MLP neurons of a small language model. Each row is named by its layer, matrix (up: input weights) and neuron, and shows model dimensions 0-159. Each number is 128 + 32 x the weight over its row's rms, rounded and kept within 0 to 255. Numbers have three digits each.
A block is one neuron, or neurons of one layer that tend to fire together. Before each block is what it responds to, as a language model described it from the Wikipedia text at the highest values.

Description: Non-final word pieces inside longer words, mainly "ant" in Byzantine, guaranteed, Santa, plus prefixes like con-, int-, inc- before their continuation.
L6.up13:101158143105155124134127104120106154088085112130109058146150135153123206110162119082116152080148137198079089122123146113149172099099152079099147107116135138187175181135143174141091146139082166129103155182111127089123144047155140116123110160138074144146125171171138150116195103131084154092158201152085203096151156145140103085081125117149192122117118107104128097178115091117134076185083151121104086131151197083168169114108150134149132115099111148077077150073153142115126108166141115
L6.up120:178152210153088119091087114108195057129150164055158126133117059094108096149163104133137125153087121140130138114141133138097177083074113150072132121156133095162113090165062069118099197146079126182155096198150151173126129101180107079183112078166226158107088190116160128092156087138143109061114094141168152131185138054173156173094096128130180108133140130117146085133092097165213085138144149161135139104116160092147097144109110096084098139104136068137146113154098156102164128112136138
L6.up249:124188139153140118154131110106084119176083128104098166132177115146108117155110123151184068125147115115168087145019174106110169107097095136105133076128123141159118142107092111125117165163117106112139136163086080089127164143119064095142160127162067151142111100100136129112206153110093139070114153110121167071094166133176134139121154147149191174133138138150106121143130141140127177103120101175108133090085190094106107140101132136110099103129137104148139134141113120146129174169079065
L6.up393:114184177177144164178089169042062099181152145123167133076166154130105086120199120166168126124137115128177079140090164157133095138127116079133119103196126123153224150084098114105109118151101120149125134062106176111170135122147067118115103141188063084169142096115124116177120141175137099157127114084051131143078107139110105116125152143170147191103103167143090105141128111158143073117148123149099074053095075110145160105119145169132173153138158090154110144135124169150101163108083127
L6.up460:167149135203102115082144109116112162158116107127140158170141194135136088160142149161117107145110173127138174139146119157130105144191084126150067112119123123167110052122131111135168129102086092186096121112128164157091159114114119075191080151108145133122113146112149130117112120090122164102154116128146147149120124109078105173116161120083140180160125089098184125160134125238119054124124141164119182124155169109133052131124095178146167189147207099114122179131180195127077148098163090
L6.up641:146200141126126056113064119058078109144123156190092122149139141131186089122121140136125148115098109094179082099075101123153177175130119071129108092145103078153124148111136125129130168100179121126130151164096119126183155131119148164128126105153140137191085121125209091121108141158116077162135116166173146094130079147162172092124076082125170104128105130105105120058172087129128157135137151130078151127172144082156157116152192062149116122105134064142120195108118143109141176104168113
L6.up995:165193146143161151109111123092099081114105213158145138135215155152096100133132089143136145098109154133150109108090151100165129099122142125118094118128145172144147166144096128106120090097110109185164096083125148113158122043120054162135132134058116114100163153148199116186105140133180151099165140122087123110144089150136131088189167142101106080116169154124161174156185143166174167113105109118090151140168038114127111076168078101143154127126120106141151103182113133112147121111084172
L6.up1068:146129123197072097116050139119140089127086117111168156098162133136114093088108142092179149142108196077184142104088096164151125150171102099199098101115064127148122135061096102115145126125063115077097130140151114123099081117171163164143094198096107219103116144127028194155174155111139149122151095146122109115048091165138128201154150069089132172126112186113100157143100132112131122174161119137144123118069132155131127118100082112142120146110134151132125149141142130168191148099153164

Description: Word-piece tokens in the middle of a split word, mostly foreign proper names in sports scores and lists, such as Fer-enc-város, Ál-v-arez, F-uj-isaki.
L6.up159:111157137167123147097130147128085175105131157149108108130147145164089121130116123083125200190097190141113151158101126144130101143134084092138120150147133139168168172148147096108106132142131098140113147120081158197112146085162131130075188119101121152122161114079210178153148092188117121142072140150096122084081147074145126142068100115109113106109076102079159111135156143117147078131111146128119137103123078113074119156091106151131146149134058149101131177154078091163169144110142172
L6.up179:112055177119134145163108162139133138136151106155172154190132186137160126131150118132138113114131147125146092076093066189121090113132069090115081126167146086081125092146166146128134107112099113086112127079178115110158134172174201113147139170115079162139105125152163155115131081146114113209104082153091160175100136147180113079165138123103173122103136170169197147052162158139149162128118144111117160127161122097132175203168024134180115115186105140134101130087134117050157113128164118
L6.up244:158127157141123103115138110063138164114154136186192075126153067062029207065151091118113125118173137126179114121144178154138174116138136124139120185111168118115111110121119162157120111127087119159143139168165135135122190143151126063105103155149168155111160097143125110159132135156118121173081097158181108168051120139106108139106098119134062186168136135115064103133079179137063173130081076115200123080135146112162141120123171108171128108167092160179187086131169134117118121165149137
L6.up556:076168160131091100131165109085114132120132089127110154101145133089136147099127099110118150141142139131150131162135094137148115097173075096091138155137146141112123183138106097156128120183076172108111115089158173126164153088095126165140104139157123155172126140171134118131120129145099119188053094116081096097147153138142158096175147133045085139147131180149148116166209161118144124184169095072154173110190173175150126109134151098135205090176179119110146142100135182093129075094175165
L6.up681:101150163134102159122158145094134117164140108150122122119193178105137091137194068147105131109108188180185133153128177155130161129068144128085143165163128134063116118106149077163206134091098109109122181117126195126145066122118149163139090165133095160189148175135121206118120048123104217110144147068112085125159137144170092138132159157092174108136148171108138179098177069132135134138118136158154121116117125086141201059136121128122100195135148090082125102172159106188162108098158136
L6.up755:106125160169143207148087140107063151128162080077122132200115140086146135078173075133107144114164161175139056148175101174125144103105148112155215139125058160125133138144104105071154178093114077128105108162098112117117166167087118058099074144186039140144130123097143126130068106117107154174088118129173164093088155136147124144155098139113123145168091153110113155126136120148126160163141074165172125163128189081107120160115105117154168139100104157195122107160120064126208153110140155
L6.up980:116106219098154150125054136094129125151071167092109176092182163119107112075163114149122138104214114114139135086093148166135133085144134097132115147119167133119126139173140094146170144159018124146108080159131150136174162170169186149078102111114125164136185099107144129187127123109140180082106091140125109108150074091138149155116081119074181118138128136132139217133157156142077064137159073104190172144100168057121093124122140096101141138151122120128128147156128078073138113107191184
L6.up1138:116112150106155126095097130129103105109116091134122108094156059147128127126145127119131146149200120141112087177104168131104151095132190171140125156106119113087123176079113151113140153149101093164186128102143093143125153160117091140136104108155122080126164056130172132123090109114107144132158147165165159130124089109042166188089118111114119129138079222163180145098111060102141203105122100112177104099108133088169088106157137152106140195122102120158145096102138127156172154112145146

Description: Inner or final subword pieces of foreign and proper names, such as Byz-ant-ine, Port-o, Durg-a; also "two" or "both" after "the" or "of".
L4.up71:104173120152113117164088047117098129125126146143121136143156098126106106118190095138130160176144151184134085110104125113121112132097094113173092109194136113145110164178106088110085124120109092148145062113050139132126112157157086131156136195147159164111125179097094089116112121088182101154162200132163133114104163136139154105144123118093072136091172127098150148112107140101143113121177053135073091104110121083172058134163143115176173108118085129118116142091182087164128149124095160

Description: The second subword of a capitalized proper name split after its first letter, such as E-ud-ocia, H-els-inki, C-ly-de, often in tables.
L3.up94:151116100102198151114114138175163105162120143050140120175133125108100124105188100193167157168134123129129118135105151161144107177135141087093177121114162166141182130067105112175093176128114165103085078126149026116082116135115063098113132126114077087138144156137102106188056079149149128123114151105145157117116140136162143137138143105105142151080126149115129146097129096086159093183137167145119092124051104116144106112144163129122148130164167072098129096166099112106130100091134121
L3.up121:105114137206136111080163109138090091112066136101165156171134164084119187107091090085153145173126113118159127106159152143145100124081132124132171176106104110162076075126119101127132163124085177098132105105105137134130105088133134123080158113169099107095108196152048146090188105124090098133160154098105142145075158080103110102165126169110171108130108099110157163141153112114094186093116097114212107128123145140159125105106115150085136110137144115126150125104124130114172129166161142
L3.up237:123113136097153096041126134087201155106135108166163122131123105097111208168178128176154140199104081173160168115197065159116108143130192103091172205076164129123131043135157099223125121135088143161115142111173129121134115107105177102116059152173108137140153094180133114106122121076116128152124158089072173206128121159102133128123130123075103129130104137132143125180161139118120091165087146109206156119127091106091161096120100128107179133136142038154150105143152136141140152161134123
L3.up268:106089104135146137169099114069193113162056129154110142174175113113160072083167081121127131181147150081123127135163173104111151119161154092123144152172128114185123113112152088141116171132141123151111156165144107142113138168099096116136129139123100119169143144103185136136109121140111151062097103132118115118106182150175131122196151124081100100154123114117113143122115151118090051144096124100176136131122159104042120161158111139154138151086089099166086093144124202094167168112100155
L3.up327:092111134192131181056168157120145143063112084164140102146133136067140160089098148142103120096123144164126168142193115165097074099182136162107143175107120115127135173132118073132120075124046058139122150147119168136138107119104141084114111126097088099125135149115171095121152159093131139126117136130150099127174188140172138125168113088038186068107123189102120128153120122132125106130133060139113120116150117153135092085093112139169147128108138166079078139077128115083105076124157105
L3.up434:120162121133151159163119099167151131125116076125092095141102163133164153089167078128120156062108168145144131116198168152074116126167029127106151170185118113072112162161110148159106154098087117148084120119071094129130085103140081165106154106150161175169152056153199158074156078130173116166127184138126144060157126131125104114149180118037079069121127117115126137125173103092176143084107117187141193179093141087078108141119176165194128144137101104129077144150198130108131136100151147
L3.up1023:093122167217157097148102131080094194122099081142107140130092174079133143123119110164186098086119137123110109072183097167091117143148094136161133175085164122207139095111129110211111090174189061084155124115103132138147120140143133109138141156135155176116073117062111119172133090152144164136140137139084142145103087120094143130111154109117196103153154132088146138160165145103092130219133118167158128104098132128110100092121092102108139147157148146118139164121095154100149099124162144
L3.up1216:091118154124125164125159141080166157132146081131132135079147122078110046140150113166129141171199139136106180158172135154151091117096107139099116153120101107156138170179112127128086101129078107121114171126145166086173150141119128172175097071060088146150149140092109168090092148155161141096224142088126147146102128127120135108147140163117104153138136123137173093098133148133148150162100078052134101129110224118132066170121095133085100089107134101140160140126126076110096121100057122

Description: Non-final word pieces that begin a longer word, especially con, int, ext as prefixes and pieces after a capital (con-junction, int-act, V-eter-ans, G-ret-na).
L3.up67:144139161123157156113132100104132106128090132108144155143126161115124148116127063122140150099086119160133141119125200116190106152172069120128111123103100197077032165166097181127130089141167109055071141101137106148139167139129057081115181049144177164127168169105157134156183153098164101107089127094163146053127158154138155082135098129087147117072144127135186182082092130155147105136134109113121196120101087084157115110148128119123131069134085119103146159127134131081125132098153173
L3.up206:148149188099139175117148159103183116130044096159133119132082096119191090121136105073154158123172133082069078153143161141171230141154123166149139073091092098128121168176070147102140140097113136079071143133117161108105114149122142090115098058187096123089111162144125185085179130095100145155124158111176130095150113163102177110081117166069153098157114126177172148101173159063140086150062133105120142126132111118106121133101155052105150141147167105132138166099176173118116095102168107
L3.up214:122113134103206171187150106185174119116147136181128161136068091181157130089140130144122153131127175166106114151168086129097146145106149173094113113103104151147132143162169095079143178114148141140111123173111109094167137102147172080042137172123104142128112125192054102073082126093134172105186179213120170106092109151157128125106113103105139081074136093145111193121137153107129156094069160159156129146099158136180102129125141088153125124085153120109113127123134144082138150136100141
L3.up496:142189122144123102106121136132141222195127195212100095139134088114111119149130094129124195024133093079140152115134163144131128152164065093106123180165083093094087133098152119104101112096165167099108143136100133156136131124107139074111127085175106167143104119133168187118098111159109150108103125096082113065127137179141090147128108135089081135116140183167090086144120167181150127167157124033072155120162164171155099145142115099146113175132152102118176126140134173105133116136145136
L3.up560:052084158077123089158166165162159142053088077187112149127142144159147111127134048102128142094099103166093146125075138108135115112112147094142117137122057117129163110122115111166178175121118156106105154101155127198139162149103161152118066110162141103159201175140134185123106117088145081150134162166145129095119112142153108143150154114060116158140117027126122152133162064146097156136166127110151121134205131122169151152141148100100154139137116135071147148189194123095118122100065122
L3.up944:130134132125139157089105139146113113119110113114132133102155149128126132095127102153107148109091112170130140167142097118095095123113124140080170132106121125150129136083151118134163165166097136203194129101132093136096076115145072193094088132117107098156154212136159062063113099065150043151163129106129149099111146119145086122093146115124094134136109173204134103114151173156154149105142162078112086153139116080107136120120122165095121137100129116167135130170082090131128175162186088
L3.up969:076102130132173112150163092138185089128118120166131156104148134106159145074140108178123109100103127133182130148103106124080165144135174136139131127118157104183140169155126202175138184074152138113161181123115151035044211128125083142191114102136146187187111140086091154122161120118121124146109117188157139107140158102185135121130084149152115102069133120143128146112148112109136163113093138132155110099151131158206084162144121102145143086127099128197161164183172149110084108138151087
L3.up1188:059162138114111051144161132116146104174088175176139037112093064109098133133161091156097111092161137099118151161086151078125146139154162058167169132233151139126123142133087148111151142160145202173112169141115124125123117137106197117146165113104166160161166105135160071175123091172098135098160152159139145064118097118139138061109173160056121089065135132116163110114138112095154135155155129192121136106153145135130089090140144117157111098079122179082120132133136089114121099128136121

Description: Main verbs right after a subject, often passive past participles like built, elected, opened, described; also the closing = after an article title.
L4.up7:137156154145128090128092171109151055084194147155137101128102124157156190114157135119112145145068127121149116122117134126110164153099102094090100153131157157109084155144081164113102175039114150134100086128091146162139085136123090142112126136087171105012104116097159164103152152071097104171128104139088123148120093127132138134094156070142156137099123096176112137138091091109147136160135094102187127185166201120125151037112176134130142155140221108111102139141090119103132146138089139

Description: Fires on "of" right after a number or quantifier in partitive phrases, as in one of, five of, 27 out of, much of; weaker on linking "or"/"and".
L4.up1053:098132137163134112122058116212096114063108067158115117142155108085106070132155117131141124092110142103125186107109230166096148120130142088101193161139136132164070170169168122104146188189154109124088147160127147133134069121084114090100154175116171151134179162122147101127152118099112155155084075102144103136108116124143121134097104128153134200144025106162084116103153104093121069121109125124160132167125132171117056109198132113133157136097078126112130133110133197131089140106131149

Description: Forms of "be" (was, is, were, been) right after a sentence's subject noun phrase, e.g. "the median income was", "It was designed".
L6.up26:083064115072127125152095179162167102128157126145094175097113079120039112108150102115102124102153078133121151179162132113072119158101122106136170087062113111169124121098125148151117163090092134127146090105090177130126096104130136167086136128035150131150143149150137131052208098124162126135124144135129127105130091086152198132158076117145155181155098136113160096111157067096109096164153175188160153141186104107098163129132137151166142128127107170152179115110125109157103153131151108
L6.up331:144149114125088123085092098174152082159141183108128145168110195084161123156114100106100150167138095151149070119126174055151126150097156142081079209133166102109144139097165074145144159168133164156139107175116123081191105184190145125111115165121106127134109200160104110133206165146129104175144124144159136144084136091137128112158138138117105111085138108182112175147120115132142173075131129109130102125165146060095133130120070120053146160091101090075160141186041074093120089157090106
L6.up710:098099073173190096124162161109161122148175101088177086077080110065125108159159182162118161093073133099137100097143131142112119131104101113076128063149120097126114159118221138127113128096093142119133099153109148082125140126154118152133074109058131106141106150136116177122201114134163080135147105086113126121112128130136153118163119117072191172159097162056161175090133138144159131204147138088220091165197097083126101106090133125201209088142223116100129098129077099168068126139179163
L6.up806:156093189130143079085175123129107109092096132191122067118113112146115070174131120132161088123189211136070118139183125136153149087147108152121091096174146120113117069093081130112138156182118191143108153100090125089118157182104137101095179182137075078141105144117146143113137155108097185136079127172111200111183124124101104171110134079085122148062110127110168111147147118118150133109107120148164144088161144109087130066172167183156134169156162126109124181155125109105112131127151165
L6.up1073:125043139077088118136109089188134082187104129127116113165128157131141230118105152080152160122172117135160114128075145077115158106142145103096110151121154102099137127098123135093167147162155150101165124110170180095134165143140066106136108155148128149128075223147145160168192124073127105089090173158152130149140142140094128196174140137081096133134103131145156157096130145129103166107129107111140159102115077109151151131101089080110146153155150137145111081097118195058142119155116149
L6.up1090:131121173103088100105168137135101146152108084160132125115073109162109167114142150150124180108101106114127114145142110070115139119140098128118063125147166095069155159082128105107124100095113082154169202112116139144119139107067092105118125093111143060067154116065105177095166125144165107149159119114135162122143078167120151138163089138126117086091134174077111148171134156127158173119086086160142100103145114165105121100203153108138127154186101088090192124149091129105088147194133152
L6.up1182:164100158118124129108132106158133094126102103120084122114132186208055134089117103132094141121149127116191140094156105130128119140120133119115080150119134138104112139117095134082120155142125093163111173135137067108153154145125092128162167104102137160099136101144142165118175132109144135163157153109115153145082122106102156088210103152118130094154060162163122135131124156099128100165164091115133160137094079128153177100130089125137152096164126060151130182150076128195120097096123089
L6.up1211:112159130093134164076158154133123109109133139168111168144139199123137175067088131111137169089198089123126134157145114117123125125147177070138112060143116089085194137110127107147088186134168167147132178117150090125122168050168099153109164126103159141125095141127122128107128121126139091110142133253090106113057166159106103141154172202089133206128064079144100154122113115173099160101153072095124111132179161084128121200101093104164153144121106100113156133126147151143162098159187141

Description: Word pieces right after a number, a, or multi in compound modifiers, like two-lane, eight-part, a short distance, half of.
L6.up114:140159080180107103115115129177128149178145114131104145086079144139144157085091134114185093134082050160036117120122161125150072106104073113125080155136178142116120125116171146156163105141171127097129058145100109161119096070163142091099123098094145179173173139109153142208175120120129108148103057112124134148149102146140170142074154080115131122102147097087057179167148086117088132119217146098110131115129117096179153114128141188116160174079118145137123107104140108075147139125134165
L6.up335:118175171155121143069131158209106146128163120126142128154103159190141105154125105108128125177098115100164140128147160152132177157135098140119159148119146111168116078136092139131135083189087109142123171114120095128139143110137137112112135085154077181124111121114106117127098134164081182106081140119106144123085134138110146167123141128174125132130166113076084158125136121138161101120146186133081180179108172140178116123107142117124125113085152134119145191144105147138126127174106112
L6.up483:142171132120129152139131107162114111132127135088172137125145090129117139143138143108115109131110165150119181187068182159164150114105113145119148151173131186072137103158181129202109152184149131097114127120152166071101113114151200114145131122129171229140142181100136122116136187123101145151101095072139116140118130109095218171126123134104129141170124139145095088127134103133180117090115080138150143185211197127138094101173097150163120102093151093111159090071134187167141109135193123
L6.up767:170145095058192110127174117110109140184108085132199121179140148130176120124106152118129192135072146153097110162113084155147209167022047154112099081119114116127155082102185167129143171144088089152132169121150065135057140131140106129178161085096120136130172200124208135114155150108183102185179098138179122100130128134145069113146104097090137137147160158140115106176096084122115178143120140125134141171118151148110150131123147100134168109101167122174114152127126148101106122129132128
L6.up778:133164092172164129141140094171146144178110130140150153145145162202164126175118115039140101123057153139150124177173091153138128120147084093126113106117080111150144125107157131114116108094150124123124119090124137115186124093124189108129070079114134169148158106121112114144111182153151082177149113128158121136101115067098148103148089082097121159101091140163089177134209079140131096133117145145148078073156142101137075162106114131101125080120162043125169152166120140037104132118124137
L6.up886:175106078210096156100092122148102187213124176167095165126146124173114162182134141179092153099119212080048170147095129146156089127099158098140120107203102118144097164123104112092166068184120131125110147136123151116131138104104135118107131094118101119155126141147134157138154171126138102130170091085135097117082164173116094088167133132171099115122132152030072122164131080122119156098180163065143155105146078110212080083125084087068070186123100113109138151138152156138135125096107116
L6.up1002:171162116165138076061093072205113118123071085108166128160107123147181059194128111179146097140126168140120165138157167163089116103084123088167168109126122130089118120089090108132157115165147098126068118121140125139121105155144205094110171150174138130121116124180154107128129111165136151112191131106153121144137143164082110127128134120096146177169085108101161175126182063139099118126089135099127202133125091126117101090153136137132150119156146101145105112148138086090110156095154143
L6.up1093:095186111084053098109104065150143096185161190105129176169127162197144170171161091078141185095077053134144109116142104201201070075128117154147112097134070129112128121102131133155190156149088124158128137132111180139142144144120185083104070082211141154177111124187179148105126165082132146086110152124137147144054141148116152118120140068068137173146100106135144112141144155129137133149173021093083131104130128171179124159095103143126120178078101147123155164106133090119099122139128133

Description: Word pieces that continue a word after its first one or two letters, often in names and foreign words: El-us-ive, E-ss-ential, Vir-gin-ia, Al-ger.
L4.up469:097066130088135218148115085100126132152107173125119062064102110172133152100084145141148063154129145137102085125148147181162107115109121141107097169166135187114157176133150101108115149106098113123138163119140117202127120200101126112100077171108102116133075101201191121102136090137130118118175116128118119126161099112188147058164203120075050126134115120095096125113147107093141104129133083095113143170176117152091130133138096081148169127076178110067187088102119084123184106126115120